python train.py --num_attention_heads=2 --norm_eps=1e-06 --qk_norm=true --tie_word_embeddings=false --init_std_o=0.0 --optimizer="muon_variant" --lr_mult_o=3.0 --lr_head=0.00349 --schedule="wsd" --decay_shape="pow" --max_seq_len=512
MLP neurons of a small language model. Each row is named by its layer, matrix (up: input weights) and neuron, and shows model dimensions 160-255. Each number is 500 + 50 x the weight over its row's rms, rounded and kept within 0 to 999. Numbers have three digits each.
After each neuron's rows, "fires on" lists the tokens most often at its 100 highest values on Wikipedia text that the model never trained on.

L2.up508:570556527539575463516520477520460491455484445468483549432507467499507433487439380523468465515477481480383553447513491555474507554520406505492470545522558464538656518500579518553513466439468502581589512491476534454503607551523578536483522397562508519498478570540599453588537472466525439422
fires on: " ref", " conf", " foc", " inf", "ach", " incre"

L2.up221:482604588497528562497464515376502606462465390513563442527535454514550498494422509471555412533482433469412544510456475514512470499394524518430483545507447438546484442594433523497463491523529457553552513448425505448539482444367484531491510539496416420518466528500478568484496493467523567501
fires on: ":", " to", " until", " well", " of", "ect"

L2.up474:483439504608572515514414580475548544601625482512471491519390485506544514533488485400492506524500540503509609478509492475509447478457527501493448464581379502463390542441452492440572528434417426483578533442491478528497493467431622539413441514514462497459498519551551477534521528470555563523
fires on: "m", "b", " mag", "am", "ym", " Em"

L2.up109:520481552417460477597531461554420448542503495463432546488510474529523454463485509441421633471540436552541497519517428434441582547506531518489514611519504455482535524455528534406436453430539459520573541493509502425458484419470482516525527487569475465481539502505510463528486537575473541441
fires on: " in", "t", "b", "ti"

L2.up473:406615483483498482512543414403410489541549482526608500457487488541573561503461547527482551466593580562504431499451524548507551586475511651552500514446471463476533521561404523448448450563522398569494528509507586548497511486503519474479496555580500477426529442480508536518394482553397559440
fires on: "ok", "á", "ik", "z", "ar", "ep"

L2.up417:455488615542503492504512408593423561535441557469501498497504458376549419411495477544587414573554552460487421458481508590515466526544514488554455459428586516468543613528508526477431456578466463470502414538509474483539521525536530462569512415420562470451618536512413521549446443443473562493
fires on: "anc", "ob", "ann", "ort", "ick", "ik"

L2.up114:458530533499486533592600456516436630480446463514476457455541610574538494512472499489543459523471559596476542567512436600558415528597550457583537581539476531506528431651443521534485538526555480542478484468438551564515436585553438530440571479538507529514452529586644512541518497531486511548
fires on: " v", " te", "iv", "e", "eth"

L2.up448:385475556532573474468465565436463520520540467513513544438502501489479425578549488541488465481476659517472415520444451447496345530403475467464522527408505552406500472502499556524523469541499527392547504521471508442490569496652561520523619476536521545551498449607511501500477460534529500390
fires on: "J", ".\"", ".", "M", "G", "C"

L2.up150:535523453458558436476430441493533452586421527422520477435482470645453467640496516510475432496507493521444559568568582586558477540526488453496476431493506521475464446558471481504592460453497521525555544461550545489451552454480532555560553546487499473507500535616526549506376511539531582451
fires on: "c", "t", "k", "act", "ink", "it"

L2.up290:531519532492463497505511405484465538497543535527573503492495458474516403457442473485545517529410495508653508525468438445435434455531629479486470516596441515463458434390430478477507494448431430543437478483487491593532510515486445549465430438419486461482496463453647460541556580430502515496
fires on: "m", "b", "ens", "st", "s", "rop"

L2.up110:501561443566460545482525520513537440519572572540536456505549525495533390583437591549428538572492492501465511565460543532525557499549410497570551482512534548461425451511501501433562495547544539356460496508475515427513493409411563502451522533520446512456472462481491464541595490426535552472
fires on: "'", "1", " the"

L2.up197:483493541503442423510525439415472472448442464440385435518533525582524482540493512423472515461442571471585572533514549484477529470586572473527561432469479529502408483670442533555520540415517558435507541599542618497448457516482501509391476478452540543565515544444591534491426518448564468476
fires on: " of", "ect", "ort", " rel"

L2.up171:438460553448530488535528396533412536539441540492500401508560511457535484517520451515570501474461494458365540555560559564463556481507604430482532453541556465510467438480571427497559452464454454535522496530535557472496395434447560500508560563530588512537562442483427424450544519569530538424
fires on: "our", "if", "f", "han", " cour", "op"

L2.up215:548455521531504531537423503458483570435537581497517529544523531538477445376527476533552373440529549500485511441451502538492448530400515557569552423542609557473494550524438528376522506443488380492540575540494551486567583524530561429468545414513513479424472547421430516413425462476414609484
fires on: " well", "==", "ult", " great", " ==", "ar"

L2.up69:433510515552567450542473532543442478498455478546519458571545465534429500476550513472504546524438553655524539510537480418529564541456482527528477517578463528496560523451463429334507544469497498612459482561478467496493565554474485562546536501607553537526506538554525548552467492441552565439
fires on: " th", "t", "it", "or"

L2.up461:483478521584585471532524481506482496575527491569560518445475525459511492540513571463492529587475503503475530410458510333487453500469575491504634431472544520490433584606495480564546487563479511566475513505593494494503550517464483521540454527485533415534460537426459510496538573475441579505
fires on: "\n"

L2.up126:529493506593525563525531619546568413471625544464412505503480473558553421490483504518553446613457453539444455513426475461566568479518509473575548466529537470473466501490482438494512506570553432469490495489447504513485426569568493515562501525573581367554477538512530549444466507514588471429
fires on: "r"

L2.up156:465536447637577462472465513476479488455584500457530588521563505488544604514490444533472489577509594468493459411394552486458476473543550483511542598439512540482524488594502486436591440478596556456584481503565505528523570596530554443594569406478533486485499560495428438526540455502559428499
fires on: "==", " ==", "===", " ===", "\n"

L2.up184:482490562481480504505507570496511420456518533435513493480568504481523505495435498417449441482504461470477537549413545513466451491449480450440511497513561503564548536477361507545454522475441469447493516529515407491519532552446527564577632483445572553463542453521576461475477387504473536535
fires on: "'", "act", "um", ".", "lection"

L2.up118:573555473580479536548556532546505521580529478573404617468521465433519500500501493456603411514531550435488438599437453655481375457443559575465529425515459583481557589470552443455584579549528408508483407553520545511494488514465498420482618403545575471472541493432439540484531436484486444460
fires on: "."

L2.up335:454537463419465568496512411498567548503478500594438388456493590581509519566560479412518454502502527584512398415512501575453498471470498560443578510488445556444492521434479566445570437461502605474562482470570481460494470506473555502478468516502518547481421481447492441450529469630526539536
fires on: " sp", " there", " There", " along"

L2.up270:573573535572507559471481488515502544399548564466540506547586486538453499426527479433477467521503463443548560346423519503499533534509588496586397479587476548412412514586495402533447552460564459557496496508551503492523527455479449553417411494490463528498518502491504501500533552564365511579
fires on: " b"

L2.up237:371470461511539411470495519590534496527585511429616520601598456462508432523534515454486588465447506555517454548427535448523411481469586434483558437509531503475449421502466505546564503479501526472482573402554419479513533543499468537544480487504483482634529527543489513546499546498491482524
fires on: "\n", " |", " -", " –"

L2.up298:563517526480461471412549404534479545457572437524403503525543459607551564447510485446529583482525428532527429557485486413558493507453480502478521533545585556446512539589478516568508546442519409523457450527529425396472476508500535425450457555452502559463506447556474555497538520480547588557
fires on: "ick", "ob", "rop", "ear", "ow", "ep"

L2.up60:472586598538529484436554433508532569466540436602464463591506531598542496445438520472503514495448507497537441539542529486553562459540539525490527445543473488538466551435449453475507502458443578532527465580443534520491542484532512481447468581532523560401560460490512454456471546452609472526
fires on: "if", ":", "ang", "ivers"

L2.up477:506469440510542472475504574389463445504426434492531526531574515532506441508526585458455510467473462549523519411539448637434581535472517435456505511553482505492522441543511435581468505492472506449503536467493423542437472460536430501547549554498582349483505484456580406492512452547490535559
fires on: "her", "ly", "ists", "ary"

L2.up430:493472456526532547525521460562534503346469499543486535577532438619462408448463518503548575566389416528472528490495432522513551535358551484491512477511427516551480403503541491468483527462451443467574461568482548394556473485561535493534524416506523567541489435525423503579585611478536457503
fires on: "t", "ch", "it", "ter", "er"

L2.up502:436531485560488561503400474389536579574528481422594475489574441492480422389505383512582441604455428505547525509554513567533541493516504539526518496468529512438374536526541557468549484498446529411491372505517524406498507516491504514576491593441495497462415511539500518500504456456508425547
fires on: "an", "ah", "ann"

L2.up164:526534445445455423506500479517462455495560589510386533501526511463517492540424574475514512402517517534450379561516421440567520435550549557481542461477553529461454509521558440433486479527391562470433523536436507489470503493496538477485457437560577472440440522504532441472440435454558497451
fires on: "ort", " so", "out", "ord", "oint", "ject"

L2.up5:479494474593581464484497498509537539499539492411556460513445477552467525524415536442478440463539555453503523504404523416447459440383456480600433479521545584480418424481480450440566518588557531487522581439591467541471595476545469479517554496518603456496532549514367496563627480534558486450
fires on: "===", "\n", " ===", " |", "=="

L2.up40:510544512501453474488513530527442570515520504598508441520443497512482475523484502502537540493591401563591544558446527607447575424494504422406476550542475499485380515484481526417434526396466490492431516560504500402537446491483517442529501538464480517475543491508521487414566525621526536517
fires on: " at", " from", "At", ":"

L2.up67:538537438530525498458513456474405526521503521435483516529462431554458562459475533477473524474489491551491516472427490604535490520500531579519482537430527491471459493578475461440504535599521534520438437518458476441481450492488519532499470585560479478496420417545575384425616439509545506508
fires on: " t"

L2.up400:473482498527547532517536486522406458546461488426557523460504468516466471564500517482488425458506514499412533569496469464442572501542500459526534497463549457475436475598448526471509569519535432449452504519420619544501480484552585516530560425575453480522448501447431603413482498495561531483
fires on: "w", "y", " World", " world", "ig", " w"

L2.up7:451483494516589486456416512405495444569560516506486543469514524565425573534462486502548519460516465548459490545569543486516537542373538567578514415527542495489520544537509510452508550456483387567526448560530564470559567552545540504466398649558416475521475481512540519502500505547469501632
fires on: "ar", "er", "eb", "y", " Her", "el"

L2.up165:501526492427541467463552500507583492631438503465531522485487476457534459470508433543468473532503477464465476507538488394397514489568471464513475420506541468424561498443482517492464453518507497476532538478436510491482565514519547477539516421509511472490507465456392443499509455561549476485
fires on: "ard", "ical", "ps", "ade", "my"

L2.up434:525465452575396479520569472512473592529477524421496555531461520485567549545426539559457474553511373526557471447443450399475437431520581511536436418612548460435544409516447466457501511533509529535534389551459506506510486415503528526443368435567481502485592475507471547526509574531527399530
fires on: " not", " to", "it", "ight", " may"

L2.up371:544511555501464372530430470367621527427566540506523361475550445443449468527510510509486526502483454536517524508467462528561494436570448461495505425427499437492494501565499440509499470487512549515582517507502567557495416451529609477531573447455478469468448468472512458524516542494506544438
fires on: "c", "up", "ock", "ax", "op", "k"

L2.up431:449498575573409502514437541469601521540513525479477547559591535579424560421452435416488468529466504484518544601400480413462520546452427519458580496424509467568337538414532479466436492500511539495490457480420547459574459523621518522601541463470444542458511455410509439507569545448458570453
fires on: " Am", " am", " min", " Ser", " num"

L2.up319:493533489482489549525442464572486422531509532553506483544481549523547410516469568576536586486494494518418592467504425517461546481402531475539531480467557441499507443481458554556602533525521455505584554498483506524478532520565593517527440611561524520420495498542571501534488509575502552479
fires on: " and", "'", ".", " or", ","

L2.up176:529559473494574416528522478486555453551440513481517525436547503523524480445475512501469431421387511474452536436492457560478475581528535505497402469477483467517451547499524521613513530511516488448515484416553480495453487479492444569450521437453504487446523486468577543481411496471460507445
fires on: "ect", " along", " elect", "lect", " of", "7"

L2.up47:516588510495426340513542545452404517480504604460542490522507656602543442400468434525495529496486521568571555529500455532551567501525486475544558475491468461501444523431468575402558491424478552472446503495492421498444521447488464542524492554472508452490479486476466427435520533490524480424
fires on: "t", ":", "che"

L2.up282:426598608626520533530462527517497570590499480444560502461488488574528529416442491405501562445464530551548449474519479505491570440432509440483541420509505463523504490452503488549533469471553533586494509547465443415417538463595494584573418444465400556467433503532495449504488491548576568485
fires on: "im", ":", "."

L2.up472:515581468462552562486440522557542488482521420622584515508482470487512423538465534466482454514578507606523475549511520511447496552541489464553473528473500538500372500599575523496426560590492433430476511526550484485455467462543551548546496536602502565391474439526438434528490440543428594517
fires on: "v", " has", "1", "on", "ons", "2"

L2.up370:439522500454521498532496439455405516439399426549494447540434443447484471543452461541566449523582476522532577556496529475495480418516524518546571582471564461437551524592517583569529561471611499563521462469444513522551468522485559501549513492496529479491543555483614463488542559532496540511
fires on: " Cor", "or", " cor", "ood", "ference", "ility"

L2.up324:466535456526510513511466590473414522476533392452590463530566471474449509501556499501542563541514392515514485521425454482481503498477470484494489486528561496463590564617446345495480524478504395525521507523438504403479542559497495552542446524542522541556488449563475537465476511577456501475
fires on: " on", "ard", ":", " of", " by", " for"

L2.up261:539424419452448398466470581463497529456447492569490561484513460450516450494458470454552537457462472532523533511510435518528513501437471357559462529512480540416500518507434505521458461610524444457461454510530570436496469432559438541493474572447438494555558531484554546419483567460570409451
fires on: " in", " ent", " on", "ust", "ing", ":"